From a checkpoint of a small transformer trained on Wikipedia: 12 layers, 10.7M parameters.
MLP neurons of a small language model. Each row is named by its layer, matrix (gate and up: input weights) and neuron, and shows model dimensions 128-255. Each number is 128 + 32 x the weight over its row's rms, rounded and kept within 0 to 255. Numbers have three digits each. A neuron's up and down rows have the sign that makes its largest values positive.
A block is one neuron, or neurons of one layer that tend to fire together. After each block is what it responds to, as a language model described it from the Wikipedia text at the highest values.

L2.gate130:127128163093151192111175072060124106143103144077082115135095098148092102087081147176079116087171155100175149175115114097101142152172169153157140213130060126106096144095209073145158099130147194169100185128137157160139141076122104109140142114094102116122157149098124126095109188149151094110136139134129079156106134064193119147170142139141142153086122142107080123157208123086154135114230
L2.up130:069127097088172170135163090109179125126134157133096119167144127127172042102138177207105123173084103158160186094135075119135126151158156186142100109129138141088107115134154097135145122103089104150118131165121164142110162117167070121088135150110136140129178147097103102100111192155124062112136144139132148085058067142145131138138094126161104116075122091067129136127148118135116107139093
L2.gate165:135098113003150165145096127134092173111127165120142087127116171081151083141156133139106066135099165086141141179123093102090092082151205153107084074097117152106126192091124151158103111172150076101116113106117121148173138095136166144097102107176075056107071129119047186111108130141101131121116133188121140130107139105098124116146136145140120171156156107144140133157125131028053140134130
L2.up165:080074112124149155182146087145127176150138156150153102115176153121134104136082147160136106099101141110206182142127139127128080137150206169127139121155142128103144178171141119119133063098153074115121076130084133162111136131155152122110148096179084131146117170105120148144106133149120197139104156221093099142081153127145170090112144179150113186112096108164137129142136141072038083145124
L2.gate244:117215124095139162152142167085135124061105127113076125131138137069149085129190151104134084149181113115154143095062127141117167084142169114116129069120159124126153132135118113135096106130113160159112130201097186141080165133159166123157100069142139121125149148092087180139178133090137147116135145130090100118099116089142174111163133111151103113117129151145154093140157143068137112108080
L2.up244:160142126172179100133175136123135141108141151179139156125118142179128081139097154131118133095073130120169078106099173170179130119085133140127162133090103097108119123127148135147123113188172143143169140145078175160075084111162133144112147141137102118130131067073133167075126080129094152144136156163145108115047135107126113077120142210148117101154100123058114168102158135145111137029146
L2.gate349:148118184093091140173121122173167160176123156151083140135098078089063149164124133123080122166132104151097176113077074176138153115115148088125075077141148164145130115083177129085174183184129140144145152136083147150093084129118153133137115140200126146187105103114106087138153108110130142184144134170109127118095054044113124125166094169136167136128186123141134110164080151165063188105108
L2.up349:143143124123106146158170161193096126128076137186140149143147072116143128135082154146164103148107109115134133108120079104144125074148146103061139048133149077145131114119104123175116112215074116122120115158068145134118111130183106184182135103119129195161152081095102104148216173155112153143074129162065164084104169049115120102155077117160105105086161152136087160122162159076203116175107
The last two digits of a year split after 19, 20 or 18, in dates, ranges and lists, e.g. 19|46, 20|16, and also the s of 1980s.

L4.gate525:148127174167098116168154152153088125117121116105192129088098100093140171120115140154123142069059088127113122133110136137209142133102107121164117128157138118132198109152073127133106060159143143138144182119176138182127110101171088101118122160150085138087150171149141103081169123158085227172100176094122176106109104122095082133078132123108152170178140123140155066146154172146127167182162
L4.up525:067135147116090111095094141112117108137163119149111174120112172135156080167145122153097087143172121088152091087107076092108107135154098066216081078106146137134078136142123093128200161146156205165126077133170087135147065165128127143071134066150171082159133100138122154133082132108147091128160146135107149169159130118121160129122134142148165098100164105172102136154125107126175132106137
L4.gate660:153106123118182115126146161090141107093162077125105133115103075118114094121113079129111159196159113150137047069168108119102072156079187103157167182103143197159114191169086132126162045056130154111104163151171139173143142107149081133177134126139105152045162102144120139141158163147130198085150126119108119089148189181086105174088117125105105138151188197119131135129152155132097054130145
L4.up660:116160161109084147082095137133117121149132110077081091128118141096117126108096109148119214159141073166095155137110118155124144162116101101197156124093133122059159135127161129198142112150149103098110172090134098187137085111117111132110191082074143168116191150136077164092138131110159110111145167151146109159139152141125089135082141099127101155175170071142127129182139133131149099184180
Leading number pieces such as 19, 18 and 20, often year-century pieces, that open a cell in pipe tables or stat lists (|19, ; 18, (19), plus odd word pieces like "man" and "on".

L5.gate459:109141145084119113125146098140176066165144179172072143148132146154185182096111067164083156140158131168150081143155114092129110210118085173100085114125107127148184098109153088158098129135120140114114161106134137202136130150169163093136088097131090108149158125136102162090096141134168202152153148166164104188134149121153117116180109146145116066172202164166129150108093141144105088122128
L5.up459:139161205128102146145154110135119151127147149107072148156110139106163077144131130146186157133105107123100157147099063146163141131186138136109140134146131074150105111091146079090112067156124080126188133053140115121149089118153178125138161167115202069164132165132132152176099120120103161114146138116139129116127193141116131142122147093147089170161150168125111114159121115143149141119106
L5.gate484:139109193149116096111130161152108170094107168113159187109088163125140131186144048148121168069155151163100156130102174151132144137103163160094095143123134093131129132116190133106160147117136130127162158146063046169131098155164130088118140143145087146040134093098212119119076092080115113154127135130154100155132210150167090170062107127109137117143098161123129115138122106127202177052155
L5.up484:144026171107075109072129125141138145091160128102127108054169116121147114205129095142065111134138138060135091107116186128133106143097101126187158156130168155120118127071155131144055104103148112122151125094131072137119119117141103119085133168116107057078094110109187148152093140113142164087143135111161079161111134154097096145110135147174143135155161095119154129131143111124160125168127
L5.gate519:127089173106097142089114169160080132139169096122158142191123154124083132144142139113116076134153173156084098091126125103192123165103112167106146102162104128121184097068066132103167120103114173136101075073102120109134087154174153120139182170145108143104053152237117099112183135151132162156094103095144066153151131166143149162123169179171105098131167164164156163105129168126073135148063
L5.up519:125095145082096131132084101105101124100166107152139141163133125098185166125115140162200128152104137150118123120142121123191161130094158117142135111181172109161117098129144195072081148126149151118144177080105152147144071136143102154116098160117161156106109107130151102150120098123143154116083163121126076122097154159090143095051149192101143198101173125141060171079170137180070165068137
L5.gate586:088201090084090078143142118162106120154149089148126223078141124115138120080122188093064104167135097135205134172159148126126116130109194114098135072163154130147148095131092123128145064139109131135122157147096187183041148130137120091176196158147087098128136136119094084145146137189084128138134165094127117160135117143108202141108161137147080120131181145156204107183104184160106081166148
L5.up586:101123138124082121152158073152101129144079073109136130104143132066142136075109098164172105132131128125141152101137102033143096151124170111118156141086101097178070145108144100087135167055119135147137132100103120157169129166157179111149148097091156127137130095149116150145121061085169150165109067154109127161066227132091136118152139108154132117161173084061147152118097147080098228200169
L5.gate594:105145121137127078145111142133112169080084161159141136126107093167124114069193198157146142139141116100130114158097107146179116091137144132168105181158141129107116109120110082101141101107178176105078127170073094103144107116133129144134115119150047160117129184111140089104146124100158195084105152147105141106124134106179087203162072163188153130167125139134109154125130101159173088099140
L5.up594:144082115193158058141147137145117149157152136035108109149160109154079142127160149192146152085108174170074149128140176168157156175167124178110066136175115125165114077094139087141131123156073162079117129122112121111071086146174126193079178125086121126133158170143123099114088163113130130109111133079128089118154102122139122124105105128135140084100169141133134136129100119154155129098115
L5.gate618:098105167148098106179134137154082117081116092125158146131096167153147101170082140157132215133135150126170103092123138152178137143080080169132149092133131102132166162144056112103189133172142144107172172114114087085114180119157169082087145122101141127091162126116140107138147127158059145083099152115098169151168092088133092163100186181141166158125130097187100077119134084141139091063118
L5.up618:160107066165111129138091168089171151161162156182129123190150192122088096104134122123175173074133152149153104127144098152046092130182131096123136191090197104223132158130130111080148125138147133119081134090132184136124170113145093117151153124095164102106145204114117168183173118160152188175115144123106127104105189156117138118087101131191096062096042174099158117168167132161120148108084
L5.gate639:099160103090095057112173169128083143123145106161120150107143162107122159149071152139112132118116088144173148104120129119119096155123165157177196113134155122142119134139111143113192213157119126108107136117106143067119132171216104121174074151099114158136127141112154116077118143134161119074129087128128099147157089062132139114170055116121202126149105109117166150102083147141156100088159
L5.up639:076148184139078149163105130124114177141158101104140148117130174135090120100110135134098140135080104057159143092151122101157081171150088109140157139105127113104121175090168111100145164115114087131144108128144129136141123142135080107144099081165112163089162204103119101052118119140158111129161118178080075108118131052062144098154100103104109117146109162108141146130151101132137111130074
L5.gate669:209114183174104081109108145160163096106175132068134169127162163105118130118136148124078134146146172128154079088183128189144101114137152179121078092166106129158104097108076126162172114112180125129146158124158128097095189093177120104150063071148126062184141171092093115139155193159150179052156100125129079129113068112142117161109120134121140178142099186072166180065157167210174125121158
L5.up669:157126173103141107188082179110139102175139161151115164209082142145078080157137165169140151166115169136146184112125156105098132114163102160093173179104167091070171068107149090118118158153080101079114144115112144148174131184166187138114071110072108125142128137109139107158100155160154149072100126062053100128162103179132115073120196140102105178141123081108159122114153097149144133135154
The first two-digit piece of a four-digit year such as 19 or 18 (also "(19"), after author names in species authorities, dates, "in", or "born".

L4.gate39:141162093121141111152098108133082084117162146145154179156148116113172171153140163163167108120092125122182139150168104117106141155181105098182179161084132107155172161139111087127152145119124130117123126105147085124119149166169103144129126083131154151106136192111140120116133139124137147107165134151151125180116134148106077133155091140114153129139116190172048118167067168215168150189135
L4.up39:125112114162151166141167126099182145113072107136159128145140200145103091111054130144149144087101164184132119107129115143125104104092135098121098120120121093136112150049172138190142096142184048129138121175084188099135157123099168146102167173092070088121138116130177067081122146165118123144104148195121106145124168152092100140109143133139140173092062143124166144123159084102113119111086
L4.gate572:079102082082159121139093145096134088096113154153141162217126126153109101095182204193142100143141148138183139155094155128159157185075100161130090190102116142144136203144148150125140128149164176106136140109084111107095161131130106101137192095112090117105151166092137126134049113094121120089153160165137139112155085131125152174135099167099127155207103099130121162181114142125145085111109
L4.up572:179119152161179109111110120117157090099091122110147102081174189211112156128126152115192111110087105141130121153115129139161122141125179173140089118142093111185149181128114152156107162143165113140148149114138134137115099146141061115083101140172100184093139132146137155138163063156120118109191156103148128140184080149179090149092127186189099142133071131150146109103133079116115153109074
Digits right after a decimal point, mostly in tables of vote shares, percentages, coordinates and measurements, e.g. 11.66%, 78.32, 52.45 m.

L2.gate81:130104125166096126081169129116065097054102132148190145103104136171144087142084143122106141118183170114117123079112152093149119116102145162172187146141134090105176165126090062095109117154145167139168090112153124095136117115118154213139120191127112122081127130073143154102172065100121066158074137111150173123101206135140098142151058151156136130152141141088179131129219131089138143112177
L2.up81:160132149091106156131165142144119154126110157136104136090138134168145122120144109145125118095076084122136167066106101129145120147228136136120133114096099096137111085094111097085078112162120186161154084107158128080054107123112179117162163117151152140133115131131160119094164113156181151158119105109079132184139127155214166123093148155174127124114174067083196120171119175195152096177135
L2.gate123:092123092101086153103161138108122115140147119081070147145162099084149111076157146119073140137115055091129152127101168127087126159145086125167152166084204139164089144138072168132108128135137070146122161062098144145133126065150172128158149180134144132056141118090161115150105114105135152141106144130138130215189158105132113126149143200120131092115139197113131123142156133099042164135102
L2.up123:172079141190144135104169133073140108122125132121102124144140132116150084100174168145110116176141144093151147158085127142104165174140133083134131157085114194141147110145131089142118131109072133095140106099161140119092087117114131150142141183155139109144125143095132132072144123064120132143140115106169096190200147146145112151147074158128106114084133165076146134190162129143156126128196
L2.gate152:153131173109100090133148116173178119171133150150160126112183102115105124101161122153068128101081084112168096169157136119141129050108096130153132134119152121146183150117118115138086136105106122147081163170151108100220099070160129110129119171171154084183135174129033131138138159110113135219138094134122142112147083131080224150130138106096160138172120168074179133138132131090131103155117
L2.up152:125158175095106138065148131147233125111153142159152193113189133094167071097134124145109111090122137134164107157126095095158140098140084110092101114161196140159151110111082093136110171154148090137135162077057196167139145073193178131116121153182123104196136170139125116124150106084135193170142125128159147170146073156075166122138185131132125115182102159087161156092154093144126112090066
L2.gate364:107183142117151108093114153187103072135077161130113127119118135120181086090167128168122107140166155110132090108082153150127087080106130111156120174147156088145139140113132112109133100148131096135139145122102151174076095117119074150114088180118091113193176105113141128145159127122110131116115144109137135088100088113094133100148066131100135164160160170122120127143168135152149112142093
L2.up364:098137080137053169173187083108126127126112154148097115165092147099209079163106089170099082110153175110078167152148116129126152125104113099140126169168086169091163095095083119150117152092111182148120144143127123096168103105147118096196111119099117099094172150129059114130100092108155185190139110126091099133117147161159108121116132145169160153134159134144108117161160163079170132239147
Fires on the century piece of a written year, mostly 19 and also 18, or –19 and –20 in ranges, after in, born, or month names.

L2.gate19:156122122110131139149115107158097139155140106114150123147106134167094149121145156101201103085125145128140158083152126085121108183136134134150161102171150104116037173091118166153177105120093105102087166147148147133170143141116173181156177223101172120167148147117136107070132149124126118103090134162109104095166128137124170125106126151171116095098139125080139139121113104108107153105165
L2.up19:124083063177110105121161068149110123100168145137152128125118159127068189106158150083188086077141108115174098132175098128096162170102131117124088154191114096122048153084123127089160136102085075125045177115065107106135129111171178144122145186137141131131185151089142137169101073116190095132089137175099098136091136101143138143097116160174140140114163141061178067115122171149124140097106
L2.gate171:076193084145157096120141059139130144124137175106122115165117106142119108061141179110211127106096115142128163164210171132190116095126138146146181095164142084103112190157093154132112112158154157040095177117089075106145071134113101135154183162110118121140141105165120086123174085092148116103060130122101139138134116147091121102111087083167121103074149136124136113091138104104153054119148
L2.up171:107141082172167129125102067190148131058160203143134146094135114108200111137162212126092058124154095194142150179110161108129135140112129164151114106134132135128090108092072127148103156104124130113123143147107116126198100085072198102121070066109104070151158091137122169120160098117130173154102140101140147118147146136142162135077095128154135080155112095176131160115204166110131128099158
L2.gate179:123207117153154156128095115084149122122140112140142102117072143166141122167143094112096071142088229090188126146140059113142159180096110092120070113073117079142151102139149123135147188150146183141105113153091089212132084182110147192107113114160159114139159104118142115110106076126129135141139106185138132145119099099132130196217121113103157109157182143070104118113097049139154123117129
L2.up179:163129140195155125151169113126110138090154090096169136134139160152085124124096118154132068071152128132127158159153184132148146168117112079085134163111164162107168130112148151144161187166117130129180087111109129182123134082144127141150077129121149118129161147120181096114134125127129155152160091142110169095108155170131141092152115103164174136135155169131153161137136100141161147121136
L2.gate661:134036145112147097129128183186075149079186093169168125136110147154177076082191132136116119161145084200178092201131158123121119130076128134086151145131154146186071123118138097092137129167148182134129160101147094119098132139165159134150104152145092129128134090175151121138160079094109165148182092114151158135129097133083111134132141100144079146154157129096136176087115121109100132108117
L2.up661:101077180098189075146156157137144186124137109131149109157140110182108108137193173062132090108137085177135111117134186118133132119047099137187179129134127152094072126103132106122127122127120213116162111124118134114129052090142118106178118141072140119143174098181169144138135135102113132140202138079176169128142132131108138141100140129164065175131158117123118127096133146129121123137056
CJK character fragments inside Chinese or Japanese names and titles, plus starts of English name parts after a first word, such as St, John, Street.

L5.gate26:136107202147060095130134128075154133136131165127198130143099156118105095142053067079135174093150152141137093175157150139057106165118115144118126131143170092128179075159160094129146113120119096131229123109123092065134123137158123144107121117108081138175136167107156099169131126092132065108126076087111103172104166136169136111197160099143129105103153106113107124134177134070217137172103
L5.up26:125064162060145090088091142139142123107152186129127149096123088140107138138183144100094111136151073150153118151133120118076143128142086109116140205141183136144098070127167122168118115134111053099128161126098172122150210106146108187142164115131126157097125067124195131094095160160128129103121187142149129068091160147147160147116125099156084074089128102124119146103083136132122095095062
L5.gate168:066122161174167138068163080119157090171164158137113101163129135186095105126136105162170100109152190102141169169132102084129090115114128134070169159125181086178124192172129155078209148139097085134125091091103157146085177097181120109104172170137138155152144124093134125143129104176151207143097117044117130168146083094153112207171058106134102115083130165167136142069161126156128149096072
L5.up168:093160180178122122090142095163115138142109126125113140120093168099133105087158086145153087042084115125145101152101141100079060116112082161077099134101116152144192151069125131122155141203127132122069088155107094110076146122123147123101128103120141171139102169139112182108136099157161126143199100170123160131070188080085095120110114190062095098154135165053146115119096137145099153160126
L5.gate236:201099143112151106115134119143088140103100188135124140167160116185098141085114121154186127186095172182137130135093115066156049131072185117132090132141149157124115186185076106136170132124138096101126146115137138114135115095105072089137047146160127091074099042081124109115114154157125123185134131087134136108211074130170177150081100148125113113083107088133092208141143145116097107165140
L5.up236:127110139134121143090184185132136127137120147160139117176100064167158115046115106121148164216129147130161110110150175061094143092137121121127141095150174110165099097157125154119157184162110082165130161187108153105139153150133157080171092086139177124154149127181137083118122114085137194092152134139183126173168093165172153137130157152114166116111125175141178159166125116122135107145174
L5.gate293:160123129115110140095149113151153084068105137193065117173092129157106127074105147095227139078151168139155152116128184100087090123140150141130128143147105088171109100122096145086153167146073073094103122097102096131149152143135142108164135127117164152144157115154134131093121138104206123120128122085111110112123086097147112137131141176154138151122137174070171133076144142087080137164086
L5.up293:134084152192129129073139101151118108100138140139106123116114163156113094106078126122202127107127101135187188164094137163166086078148142138142157180103147096158115107068139154136181162154062105118070074121162098113133163168090171099124145110110126077161126153147149125115123093117242125150108079071116076135113149139134110191139160142138113124108111158138062119143099131099106123136105
L5.gate355:073116149137152175134123163157083130081092102123113143129173168133120137144096143115222134077138072181172131120148140133137091152140166161226158087120057086136126081138118177160198122152099127131179131125124175108093117116067138153116118159129174187129082113158129127102116114089140128128138148065117097155190086065134112131118071094094132104137145111080090134109169096145123106110103
L5.up355:126103086153151114128148117116103133065130171160131110116156127125166130138212193194161131166111142166206114136134092157129149114119128127103198090111148151134132118120091151154168092164143135114165154079103104116136141133122177098091122072097160111135118210128147122092114167151148127127127187139167171129186118107145080133096127131136127137044187116095109090109100091119058125153146
L5.gate637:146076153115175125146110129167119046106122124118159187131115127124120124140070102072103146140105094055131135138145146152169116091083100142132116118153089075108109121152117125128147156164155139085194107160092103136105120166136146123160166139166131188073138127131156153155110127126144098123137223065080137168128089159182109181115123191123118088144134129142134140151133145161095098123150
L5.up637:145165133167107129141154136132149187078124117193193162116118129175159186141131140135169141133057136120174133167125166164117100134095098149175161192116084099093132158132162147110108140140172141111179179111154147137096143142176126132122150152120183084109072099127130147137111155141143146114140133180088156175136087144155117161133130114148081095139074124085086115130076124167110187157084
L5.gate656:111108150102107162121144130071118148115164150164108124125151147111088161140127136171151095115094134161170080108117160095087111165159144144108144118197089067165164096139082126144171087078054087106181126125139161130112149144120176127135124117110024172180149129164124100138100137113124158120079102141181112146120126121188148133157134124135125133164168142124101106124121173156048163123172
L5.up656:150124129106142144158121095119114137112088144074175089081148088149148126127146051041181154128139091098100176149113107028105128134083108110191158107130113111133093101113091093180149123144174153107135167127126148090176090080147227122139117168087155110121074081082153084083082111106126105140128171125139145149179100152120158162151085113134106122138092204144131120122112108198123075120125
L5.gate693:123178115169141147159111078188158139103109130160135083121125150107108156110108096131106149133114115161119172160121113098104064155123166187083152148165184104153071104113123109150141130111141118099204086162072138152096119111104094127078104145082132163119148093103124100163118119153161121079063113167165128192155118159136088175176079144149087117118120094111114150103138132136126146083122
L5.up693:067111137136197159103141094083137144062097105136106137140113130157107119189133112175128083151114161176149140152129118103115182138127196139123123132082168107118097116069103127160155125091132105094114142107147141156150142116148130136130129145119108102143152157129152114135148111190157164131096122157120224211129149116099140097149143115118159118096106068129125087061089093120159143147108
Surname or surname-opening tokens right after a first name in lists and tables, such as Mc (Jim McNulty), Smith, Bar(tels); weaker on CJK name characters and decimal digits.

L5.gate19:151117196120103109139090156156095105177148213121111163129165154141090154110114126090182222122105088152107082163129126148151147123075054177096102131108103130093094130156132142169114088148169127066134105133121085051135109107212083165190121110105121138120088141150150182119105153132069114109146075138168147154139162150119126089161107124085126106131097129036140143126075109070095072143069
L5.up19:137119131143063137189075165131144126128143139134159136182114145127108151162111106118126169188146172131154089124112155046081053116112154116176102185107132145141140116093173129099090147139101154182162089146120061137128160087127149145109085113139104143093118117120182145155108153150087117110173160147140155097124137155131089166112132075072097137116143127152121102094103213111147181106033
L5.gate131:123047126153107174098136195101163183142153144168112113140105102119053109112090099125095168073106166097059083160117130122146139167140164115142128190161128138107143090159131158161108095093176102135109104149071086162089126121147086141107133173130078159161138130120099123176091107112092118058123151164125105151128128165149109131135114218089119154135105103091166099136126125092122128153084
L5.up131:140081140138145154145185193156151114163150126158169084058093130174095101146122062166140185120141163173100118131132158076144119140096099131124159122122084080144104068114192172144141103105109158161160167151086147144053080135140123132131084102144079166090168116140153160119109149098118150149212109117092098172149079147115112150107098130151139083128122146173119178134173081144108161068133
L5.gate166:149138143166115149078147129054147142138097146110132081167102184111145113143124079057155126094111183143182173186173178092118138165164102137114117120159141121128153132088094107202102177151159139121103105085145114077115132083109051139103102125124153140107112157126069161135170063110090120149113088176142158150087105067089125147144076083128096091158084099174119142106098156097095166150103
L5.up166:133131060088120128103127074118075154177103152158179101102134100197147108084092069162103055110149116158094139168113147138131148109073118188115064151184144114075178146138176077134152117081140155184152155165167109112053073113070155123130173129128091106101080175132164152093143127133131167104076114157104175072157168107170166104103074136164102152092136137115097127102100123149190121097122
L5.gate353:080123173130081157136123198046138191174119175216107144105169134128161139093101114067126168055097152165092126103152130131099155108175143113105133131177134123110117107138130168095099155125052120123126108115074097084120158125141156126082113169137152077132126134132137132066094210148156128118073126106166187167118173092158167112090084139055118103145095079139098116123087111150161102091059
L5.up353:106143167107115152175113124078105096106061167165094105102120175136085106125110130162083124165124091130176044189165102159164066117130137091095092174123135159150154148133089134127075113130145126127134145151130113075182115172117109041149104094191038129120121190097135126134152121190122094080159103110132129081116106121090086094103100166156123152145157133110085124160073104053061160169050
L5.gate422:128125118086123133118136175109167150082115122152082116064114130093110089155088145127114116158128140093094161109069137125107127183089117120192071085119146104134168116145133155104178095124163150157109135157152108087185142067130110175186120102130058096126109129131137108170141212136144166098100157148027097118142164099102084159174082105083116153105116129094109109137109091106110144118176
L5.up422:122118127153187167113132140114117164104134047147149136094154137173139169066166102092142157090166152107110151102134161136182163126130142116142124102119155127081109132106078173160093203164119169084177092128135149115103195126135156138089120106167104135202039158106094141154130105099144207125165124157181098193091155139126124063114163142147145145111112091163127170122177138126038082127092
L5.gate424:113062078123103106134136155116137145110119122121154115086114196137090101113119168115155119103113157110098188160157111123123075092109130106113142066119120106121173164123068084127107125200141150169150122102137075157138137120097108202149188087160066116130144161139136150105095134095116140144154083158112108147098179036187098111160138154109169177109085135058134131145122128103090184139156
L5.up424:151054118116119141178150160122131130127099107115152132115131180068156134155105107151139096098126112164146109123158021119146120144169115082067070120133130074077178159156190120113155103130069123145157134116157136117159097114090145167119090105171140108170152106074158152097123131126106134252094137134080136149110131083125167161131152094154154106167125177092137069125148157085137166096198
L5.gate524:150061166137135112158141089131142114131125118141125153150028044125113120108144081102107181129100165153123120129130147165132138131154155139136129088116114122087145105124168118108109119182172128203113115082083128097156141148118154124081192104115045148148156192151112083173100172095126122115199130130163089142088117120155157112094143151134148139144074130087116084187129111125111066140121
L5.up524:173150125112170103202124098175125104146122180185066144132079198156111162159146160150111085129144124153078161162095129141154134156099120133166155144159148119167118155131093120175148081153165155150102103136152177084160107176078145046141163132135076092207155170178169161109139082142151130104089170109055148071125083065076108129067152142164122169135109111138128151065142133078142179155155
L5.gate554:161102160212120127156113141185121121145112104088105116077088132131083112127097120123147137148113146135117103166172166105157116128104127147180070143131154140166130103079154141188124137102078177068142153137090058111074102113095095143141132134120099099051118157156178182164106145162102130175115144129049157149082219173151116122130167138068086075156087116134076176162146140151076135120115
L5.up554:079121129122193135118140164127101163170109126107147115189139070110107123147143141149164105149089147132114111142108156134136104117139132088088111118183096100127173147111205139148145130076125106157103091124086141152108113125096114135155144136143107127144160173122081112129116110130152087167104172151070175128122146126161166186114123153081079108109139154162114185119088148174081097149074
The last digit chunk of multi-digit numbers in tables and stats, such as vote totals, earnings, populations, and the million in 12.80 million.

L4.gate448:142150156129131169109186071098102148120076117117129148128099102199165151109101124086129116068132123126124156119119156132135134082087173076122154112113140099121193143075199104083171109179181095148174128083126140138083180134171130068108157144134091120149109122138091157142178104151061159179113121090141071117198144118100110136132102086077122089161098084132141115130082171123162077187118
L4.up448:141167177089113121145136121089102174123164117104178109177088123130133138180187228126091159126073114169122119115187120153170151130108158098069129111093168175125157190190164132180081116162110151211177093121146110103098126126141126124073091066094125172139156101142119078133177163104082141110085099149104133097081126129112077112163103064113092098155121125128138154150081116118135138123129
L4.gate521:146146093053099149118142133141105139105101111121146142163132160134139121164133157225152078111093166119176123154100128134097134104157093143104138090130125160086130167174139104157132068189064155123059108151097128150159110127083111130094083156165110107100134142123101125157123173156139145115112131123117152117192119128075194122095145096131104145124116120153114104168084049093111175134149
L4.up521:075077109136090148115115161122096138170169141114142198086162123108179080127112134141144131126082114117183149114123134089106104168124117042162172126166115148157147118128095133067127079178097124112074100088131110126119130118136116115098128153112116094137130192122088119114126151131118157143142138154118141156108145093123194136145159145101071117153151140165091120178125161121098160143139
Middle digit pieces of multi-digit numbers in infoboxes and tables, such as 18|1 lb, 1,47|1 population, scores like 12|1–114; also word-initial fragments like su(mmer), Col(a).